MLP neurons of a small language model. Each row is named by its layer, matrix (gate and up: input weights) and neuron, and shows model dimensions 0-127. Each number is 500 + 25 x the weight over its row's rms, rounded and kept within 0 to 999. Numbers have three digits each. A neuron's up and down rows have the sign that makes its largest values positive.
A block is one neuron, or neurons of one layer that tend to fire together. After each block is what it responds to, as a language model described it from the Wikipedia text at the highest values.

L9.gate548:493549504517495478507525543500504478518506498505495539461486521498471493506513492525505507525500486522489458487535507503536531466477510494515511545491514545489545489472472534479474528457532500496458454456484452567475519502509482479512520467515488450483531525505502527523497478519508477502452509505489491486498523531504499466532505444501477558491489481464512486525528516509500482509515
L9.up548:536507488513508457523522518542524471544470485496516528473460506499525500558514466542491520503522487564515467513467524497486510447476495491508506531491508568512534427448498524523487539482487508521491483477485485516444517518493491479501537480490475467476511521480549522504471442519498508491487536516480485497489503513500449525538521486509482517504471501479528488512510517469477486520501
L9.gate573:504527467496468430497532524484503501553526485477484544459496505504534493503488486531474508495502470531497441497508503494506522489499530457523513545476535558487505474476488503524528495490516499511509470449468458529481503525507507480484532433527516483492509523507531481527469458515530443514486538498507482466466490520493475481532517457506480517497481479511524478506525490495519479516536
L9.up573:470552522487512462516495543525496442499460490458551513457449505505526515504492486515495507515488505514499476512490508494508506471484513495478529511463509511516504450463492509553480560499513510519473468482476442527461457525492496511538543495524515471484493501492493496501471459543575481514513543509485481535501508503503463483518519462487497524516501460465507504523524518510487478541503
Description: Closing == or === of Wikipedia section headings (Filmography, Awards, History) and line breaks after a paragraph's final sentence.

L7.gate218:535477499485518489492483462524512527528494461544502467519526494506490545502534494523510515503523523455491536529472535511514528532533423510529528522564510535511507518522460460451481506490528507500491464486477468500500546520436477480493492536505490485498538495428487494463498461511498462475488479492534525471518509492504531452513483524485479498447554498502508479503488504485544499478516
L7.up218:541515556470448492512479489559502548498499528536467501506498508522501528553502489559516482492532534462529505521485533463451535477456472513488520476501480520525525501552501517473476466510466452475492486517508513487472512497443496550476457521525499498526492486436445508501494499532514514532510495484496472479519531515517485502492478528496523518450532505517487529525477485476527491502484
L7.gate263:468523511541520483493506504505508504509507492493501538496501524526483468498520464552510498516483469550500501559443510483490500492517526466511506520548509513481561445561502498521503509495519530458503486506509498521541538501505556467472467527517488496485532484479470487509503478517524480503500537542517519474516500496499503513504503509536491511492481495519523531527532519519517523492504
L7.up263:445512512458494508460521458470511539465489539455552491498526494534510485471460510532493521491471498496520511501482489513516519441498479493486503515522530482518504468549489506474489467478517483512494482479514439481478515489487484458542498461451501471491518513533482493512515460464512494509465519482535507508539507512503547514493489437492488489511490487489542501530493506496506487496570
L7.gate785:498516549473491497525495485486475504425534502477492505500529538507509508528498532517480508560471496518483499518485494511499530545540523493540527471537549531531482482541473504514459465545519505532525484510495524495536533524494521471523472519496507480518536489476476494470510471493524523468507485500472513490504546501539527474470480482519515547467480503498492505499520501519507484493500
L7.up785:523460487492508489505517499560519512492536503498484490519495518544495516518465523524463521495468517501503497451516462486520504512496489512526485522530509487502470492537496483508528487543537500532507551497488501492523460456488498486474465529487499495513529498505498476480469444526464521445459492482489497480440457527526500476489525470544489466497481544528505486512510503536500508480528
L7.gate987:525474526462504521485480505478523527485528477464424470522511500517516512486515528507470491515528500502462484523541518488472469544499485486502491517523524481521501522528459434528468477506494506493474494512491491477571537516528450503509511521495545485521544507483500491464482475522474523489497507490517529461473494482539521486520569481497534527504515463494479512507494505465521482487518
L7.up987:479501518452494475471478539521472488517492528505537501517530547494579534498468482542474517493542507481470538511507537497496468528476483483507513485496466500507527486464501467490503482477466481547468479510512512495494518473478472464448489507535463467478505490484536503474448533473523502507463504475430498521484539504491515484492503515499536516501492503535503513526514496516487493478460
Description: Predicate word right after a named subject, mostly acquired, bought, purchased in company or sports deals, plus "as" in cast lists and verbs like served, worked, joined.

L11.gate68:503519515529495456505545526520523561493498523511492498478531512487497498496480473485497513502529496486556526490489455503454507515495539487459517534521498463497477493492507504508471479474549486489510509481481518539476461471489499490433492452498465503496501506507470518493490498482498503482506491522489480462507509506498485508488491435482493535500506531489509503491467500491503542547514
L11.up68:517529482516450475479527491479547493490498519468460497537490434492518506550445499493489500507515513517467477503479513546517487523527501493516511485464503519458504486494549476503469490499529476470492502500489498486505509518494448535538473487482494487508504526520472503525460503483485483521494471495491503486455516510476440489494467540494495536496528508518472491482535439505502573549496
L11.gate98:461494516499521490473496474496509531545500495527509504523495496533471501512507507540477533514529460483515503500494524523535494499488491469518486544533576507501508498490469514468484492517513501473497479529488507468516484530499490485504466499479484492520499520526473533523544481501508468535491512509508497509509535509520515488494468474519510514513493520506481481474513482503563508562477
L11.up98:472466505493499549502473488498509513530509431555480490446519512498477561530460513491503507518508519481493538486491486501516461508497500515479518513516477515525486484529513447473516514493523467472515485482491504491511494504502492494502478496513452488496473484481516440523466505486538488453488470480475501503492476509523493539517499441484503539482530541512522499492477499467474555513467
L11.gate387:501464518488493544469498485545502539510492510507475517506449522518544488500494504482480520499538499492486481500500525519484529531527523504484469502528493480461500522489491497506500513528486495470424472489503497519530488496517486489511479450498492461497480469506482496515493518575454507516500522496541437495495499537499521522561518495506534474467499495491493461513476490505477556515488
L11.up387:504460527519505511521524501465560533526538471524513484542453527525520441521477497497477471475510481481483477494490493469473506499490493477503449508547520461505500491485485528513497481506466511475468513495512509500485466535485520484538470526525479501536466501497507485508493493509526517477485502434485447477475510480551496500511536458511514478461470531471505493488449477503536550548521
L11.gate391:480509519554491477512489511541520477485535510531531476536499494531455500455507537450483499498516490518480485480505493522499487518501537475513485525489535489463505501496504485503511496505486529455494497468480510523487502490448529491500546504509494479524513524510472496488510493478527467479518475481501465515530478505499477506514491529482521503507505516503498539523507499551499509521502
L11.up391:519493513467453548544503464526459471483484504492539539501504514467479480499489466466478546497482514499522538502482491490498509475518492466548449503533483514489496517491480474511511497523534542475481448508530527481483511487460490493538493489529510487480518477476507502510536540551489501451465479529538536518511482477495457529480495487511509511463480504473476508498504498512503499507517
L11.gate394:451495504492475509484486531532520508561451477506482501503464523488526519550529510475434487470510516469516505450500500495499468523486509511436546489479481507463485535501462511504470489494510539451506520480485497487494481452487474543462523477517471520518497473508500500527469499506536556547485482459471501476505530502483497544569481471460524528487475491512500518499449494482552531468498
L11.up394:506469499527508500522487465497544533514510495467559519492486514474414487514525472512531487505488464499478522515509500538465512516455453476516501500540529493450567450506521501519533486485521510498492516550500498499475515509541510471534565493487480506503490519487461535464507445491457487479490544519469470475527488500464462500474489484486481518483496525498483542467535493507471477480504
L11.gate616:463491495518509513494464534492520529508508468475507546473495520536519514451472477498444513530492511463468538512462496493482484510500573469472487477485474513506487472503497478541444512521504523495493453460496493503507480516500478504464500497481503487498486536490518491472528493509522497489502499452501501529493524463475439522538515482525506543506467473478498550527461465460532578526513
L11.up616:502512455491513516461464536507527543458454501472483480494503533532466442542515515462529457489535521519511502470503527518476493482501488540496457521462498479469514482509494541507486534500512501427501501537475522544517492477548531510508492516495491529474493515509515503527507525500482503475490516458454519473512520541508465511523466515478483488492504530526459507500488490466505505496550
L11.gate814:512463505551493507483492534464531512495481491502493500499494494487506513502506528480436512483501523493486488506527527476518462494516524490518467488513455543463454496516508502525490515488531506415507462508502485540467525504504498498527483478532499502510541507504512545500532520542531473501505460485487476493461477503548484547517490528494489491492499493535509486484494495516548482487462
L11.up814:486511488477526478542459562502458519482491565502452468500454491506512463537515492494452501494505454514510511516486523452506519474455493508484476515471483500509501456529496505501499515468479524465526543516540490514473501486504487507515507503514544514501487475475484525545490491478464495502474423482474513517481483468538444520524517469460553520513493519482469499529453502512564497528505
L11.gate955:514496491517514515502474493537480455465543497537520509476529459487473571516470480471503493507496537533511493522511505527493550462522543455480490523493518512506496504524513460503486530532529533495484470475497494496508510504511504520488533460497485467523524484508497514529469448510521511499473501474510492496487494513487525516524464485512514491523486513482529474464523510517505489532483
L11.up955:520465486540546481557481532507509505446464527500542496473506472479509489506517498450491517516494542530496499519478503496487504460452475477479495524471525467523468472504500490515477473470513490468474476476514527505499503464477501500501542496495455482509529518482499545561495490517496508488468489511470516485497493503503467490496496491474488515529501557523521497498494516514492516507474
Description: First two digits of a year (14, 17, 16) after "in", "of" or a date in biographical and historical prose, plus the "in" just before a year.

L11.gate47:482489502497502531495453504510487513492474512482496561473551501528473493522496531499498468507474488463490535437472449539512457507461494496516493479495535468471481512527475467474478455549505493518485473473459498482465467507537499490481511489504485494551492478480487479531514478428499460525491491507472541464491450492489503491533539503513499490520506536533497559512554532499497466492490
L11.up47:555486439465459477460531522491509472471454541483526465463499517481506470475493510515487506479452527536466506490535499529474511488521509481524553476478522502531473509451463488484473493513524536516537470504455494483553510536509499472501546494498527538497507480507542516499481495516473531494470465527497520521540493517494556480515531501530513512496477490488494476491491479478476526489454
L11.gate116:526483473513513489497473510520460521484445535506506487488478490497467473527506522488529462544494509526497521469513528514470521487530532544525516524515498468460524473470489489484528509516512508521524481496477468497515504505535481532560511500507556493510513500493451515522516464527518485552452470516494518464470526528507499475513501483482479488488485489532520494465521479496516517493475
L11.up116:478515504518502517491522489495506477502467480525483494488475513481486557520504529526497475510501524488478486466489518510488494532494507535461513501529543512492502548470527441491497501496517530523502474493467476480506506510510520498495489476481484512465477484541510515506455494460528490530513495514518495548505512506511545517474517493504485548472476520531474486473499483482536536539488
L11.gate273:503497495456495475501521509514495519478498494493490527491551491531497494539495539532473489503508498504471498524496491513526486463453552501459515477539527502461445500528498503458481480526484496490476522500501513500525509539471518500500439489465533473494482461506522486476499503484476485518481511488493504479499538506530475487546504447506473476467515487487539500521540502541476516474479
L11.up273:494522527479523533505486470502496512444489529513540491442502513472479531489476494532476506483520523504509508496482480526486470513487539497488534449520562488482536486487471488479485500511506541476508508489481477497511518440471485514453478527476542461551513502515484491497465496445518503483521493481477505489484517490508552474473505487508498513514487499500484525479492503523528487522495
L11.gate469:523471501483511514530520461517530502443484514530521542480555537455486517503496493488470476524523539540528487511542495544500518540546534510467500494518515475507534526511538528512436496504494507500501412489433469509509466496501502483529489513559487518502534504550491496494495477457475487509466527474497476511505462493516509441527489495488503540515511526490532456485472508493454527481498
L11.up469:481465507479510531559511508483479472523548494487479482486507462495473520494509487503460560476494520537478498497490531509551473481486527494461513507503466453504498473477489497474496482518471513542448502530473527471530506489497499491485501486506481501552505509497477481461480515520476522556524456468519461458524499525494567500481504511469498510525517526523475513494459499469564494534493
L11.gate587:522526508475482498463494464558539530536490503545495492492517445549460552512525485516493495525510510540518495488513446487471529556496545495489513496506553522496497495483503494486498461535495490492503490504501491511530501481475511469540511468503501489479544518489489459495473488498505501488474496519558485461500493526514543473523476474490485491503504496519520489513467460539526503557537
L11.up587:514467522547471500523472541486479507485530543534477550482504488478492519491464480476506459552466527527508485475506513452466502510540487501521545474532499476489498461523481477501557461534532510467472504554522526491535463515523493510492477521511482511522499528495493499507444498526526477507492515515477544498448501496520510485488497539539481532527558469522478514503512469514570518533562
L11.gate687:460468494554488508495492503489476500472525495474539479469488486490514500519493503529495450502520477498533498477524491503452475508476480473549513541530512476483487554491498486470499484509494482511482517464509464505497534522517528486532538467531492468479509463524472530512529522497490501545459520449533511503541493508463511469500533452515497520507498493477490520526543481523489450497474
L11.up687:535520517532503524538453488448511505449490481510512518498553452485454523499499463486447466478478531451489535502485498519538557513464524554514536488505478494516466511490493478499524514469498517538531481501510497498506511487517521503497431495453479512471474497485495495515509545495488496546488464489501435562528477491466511492529511474502488471505554497501491492506483481521439467489442
L11.gate1001:481484519521498505471516508504532489517527541496570484484482525508567494511496502490518504558521539499479460458489538481509560508509510501513504482507503504492510518503509549528491519480513501489499462495475468450502490494521479502522445425530554475498510495501533531520442520467522504488513512477448502498486516525537572500492558497484518525471459544516477489517510516474489482499514
L11.up1001:503494506505499509512449500490508482520501475494498508521491496511468477427502461515478482529527527502495492529513484510512509468462548543500514526439513500484517521510491485481485505494535512529537524511503466480516518511485484529506476545503483480496522500496513543546482492508493499550526491512539531484475499492498529489526470537498469449507512463513549487480510518486499490506489
L11.gate1106:477532483476469529501509499512517435471532467504489483493494522514530524480523517516456487531479525475495516465510489534504512534497507485499526504484476489473495562524472508496506509475495508483517463463514479506572497489479501521496504487549513494475510483500501467468499562529545504485439548497466521514461510439510527531516508463529491491490483483456501477465543495487515512491444
L11.up1106:492522479487521530466571542507495472463468482535512472513500517503498458471517539527477476470487488548488479462496525557472483514471500494505473482481489490491491512497509465514513503512450513492505500505496522473505513454491544485489536476524511542485484473503508492479500531506536493499522518508495520483488498462509529568507540488547494499494528480464491533494564515546453529479460
Description: Prepositions right after verbs of joining or leaving a body or event in biographies and sports text, e.g. elected to, discharged from, withdrew from.

L7.gate267:494508477492523490502492507509547491505512517479517563462530547519515513495526517487532486526479479541487507504535515498516527540495493514513533449464530501453506447501497479479498500541522495454452454510457519506465487548483518502459467491519531478479500507491489524529500547512502517472487527488485500473476493515492512493524505541522507519483493480487506505503475469532525476471474
L7.up267:481521465506482483477464510504537540466521520506498478511512531503545518481468452471475468478512526493530491485516504490518527521516497503492489479478491519503480480533482550522491499491528503491477480467475492510500461494504504493514474507552512472509516525499536464493481508528472509490494467490514487468425502445497510535523474459489512534488477480502466484512481491539512474501460
L7.gate416:535510511452499497485481504510489503502501487493506468470530501539498450499519503444500489527524475515489473483485517515516545495486556506464508523493456486508454489535529492513532506537499499533493478456470491497484519492522504502498499486485511501509493496522504490509494540499507499507432485455477536459472513518509515468539499477521471551504510494486542547494510535468433507528528
L7.up416:506509523468487483521493513512477462528530511482496566469484558487503544532512508462485505510510483512460510479517497523452521507501523506474495505494532478500524503505539493507500508484566506500514530506496501505459454447541455513521511490514478460503472502488503476530501507482516472530508496529497500495472473508488530547537500522456509490466515504484472484468493445553469493480495
L7.gate1024:517513552471506503498466505495469531486492486520506494482492467568488512518491527464517475476440509519492510475521533515480515521514509514483508527512487492489493495507520523529464519477466470510491502453482489521455539524505518522499517476515504459499557490481520520510495520526520522522483526545529555445472509492514536489495478527495479531474485537475535511523527515485497484531549
L7.up1024:513519511498512531507529514497475479499494519473505513479462494522549485524541543537484462483499461525530502462498511469518509480468532481542495513496552544493477510496478490507541517501512489480513498496472504520490474550530476473504470512523506497529500538535500491513501519463520485524544514503483474495509498500491462506472437508520514523548531466519501501502469447494502466519495
L7.gate1153:490524520520462489480486513523508524511485511487489505471489507532550495472499503499491483491507535556469468517524517515530536467510510491521524527450515492480536464543502470499503478498496518531485456474424463490482508503502491535461468480498499454508522505486475492478484477524452503474471464505473513513487546525525498523505517499500496503552468475510489493538485527522468518499494
L7.up1153:518503476489495506464519462469484452489509540532542472475480481462467495507493502467518479475459523519465524524482500537483509491522519530480515498546481511498500501526447498534491500487442480513522500500493489505418496503483479545516474526520511478479497471430476518503520503554518484484492468520487495489523472509495507493487554473485547500490515533505482499507447472458472499493485
Description: Sentence-opening In, During, By, After, While; to after moved or relocated; and semicolons before a city in sports schedule tables.

L7.gate771:499495477512468482546477508467482507459494524490483488525460521527529496509494511514490463500508505473509516513495443517536520482485474481510455512492462484544518574471519476511475537520524480497485520464481482510442503476468508489514462482473512496479518540493501459495504501526484493520454529482498536487495498470537484504515495460471505466487467535474499545494534467491490511497496
L7.up771:522484533490463462509460508478519490487509473509506517503476493513531507454521478520500491468500498490550476496482475456466532537534481466494539533497524510509456530492486502488497509505508467513458509472474521506519503482488473503482469491484485496461542540490518475510500471527517501514495537509475517490488507511500486456490489486500483499470490446503495519490474461527480472508565
L7.gate924:477470524509520491485486513511448503471522494507495431488506504505457516470567512486463516482506518504546529548461513475497529479491483486484482558468495480528524539519513536491523482476545493506514486476488486540461500476466502503466471488514511514505469506536533519514489441452540443457450513505471533498447512446497503498480473520518487536521530479520526491464488472527524459532472
L7.up924:501529523512529443501511520521494473496454477506512475532482498501498495481525522508438486504464454538554485519487482469508502485499500491523500468447534490485543519526497535530503476522544515546506521529489490503443461522470491481530494497500526523479518528526483532448471454476523510512480504507488497499480455444482452533496433518524581521523526506563505415464466462492516513482446
L7.gate1049:451489515519501499522475532509477562516525492547496517458500488529491473511507522481526486484488480493485462478486515487472523482506515522486483517511493515461508490480548490512521485551531523503493472473484479508461552515489483502518520517498503513480502524545472509568499469463475500520520494489445524482482508501513506478536528471487497495482502532541489494511505485502504485473501
L7.up1049:492518461508554491491497498538461484453518505518518506494484503467462501520524479523474483480487525501506469521504456521518512489507490504520439481491519499517536488490532497486497513506504468521450495465490479518499491506489509481512476539503475501444513511498492545509510464471515475511513471498513526551510542499495480477518510465508475507503491493517500512482495470508547544548504
L7.gate1106:497436479492508542532498530486446485465529489547487496505503502492450507494544512496438493522495486448480503482479508501476502489527516474523450538485537498476517444513551447512488489490512468501523534462455475552464512485502481461504476508493514460482536517477464475509458450513499498563514525498482517468491506460528490497469462497525481515494525523456532485476509517519511521578481
L7.up1106:479504489539503504533539517511512507501541531508501475504471436487488472505515514533500500492470497505478482464474497528502493526495508491526506516494470499505521519543545537496522526517522522463485494514511525487524481502492452465505515499490457504472491519505505481489484477472485465488498483506520483474497511537505460482493572487515486490498532515484471530489469484505441493454477
Description: First two-digit piece of early-modern years (1400s–1700s) in biographical dates and reigns, e.g. 15 in 1576, 17 in 1708; weaker on titles like Grand, Old.

L9.gate650:490514461531472524488490519537507512501508443529480506484451480515485457514545495486507502513496476493481489448529529512513515507447529500499516479487498520469506499561517499505474517532519517538512476461499501469538517493467511459470541515511478489526435502528496481511485502498512522551473509521512553458529531494534469474549523519489492507524511560532519463516491507502500475500505
L9.up650:523437536529464475482541501491517538481495492533529501520482533494504502487497447507460493473520496489510509464453541480451489463521493484515510494471527520479503544517515483490488501479450577508508538479497478492554512449519514516470521516537514486507517534479494504543421477468495525534504483501521488502497521443520459483504466521488490470478480535479472538526546464519521446511523
L9.gate1016:497519514531511518452532494462453561515507470505499489522505516509547512504478474502506478511513493498521477509529491533503478558475530470516535510521493517506520454560493496470486453541486502507460497489497485467572515497516530466468493479497484478534515472517504524522487467480536508476509559518446539507448535515537523484471485479496487473498473511478458489470522507486493429521501
L9.up1016:505475449490441491548456516437499515513514491542474541444496471453461509477528514490505521534472513474512499511517478515544488495459519497495483496513493506496496505528530513501542486524476468523515511471476534501511499477486502484497523488546454512468478509486516486480505505488521518511523539540503498482501473494496493464510572531491514506478503518526490528458528491526532553490487
Description: Abstract head nouns right after an adjective or determiner, such as new form, serious manner, homogeneous part, informed approach; also from after retired, discharged or translated, and cells in election and score tables.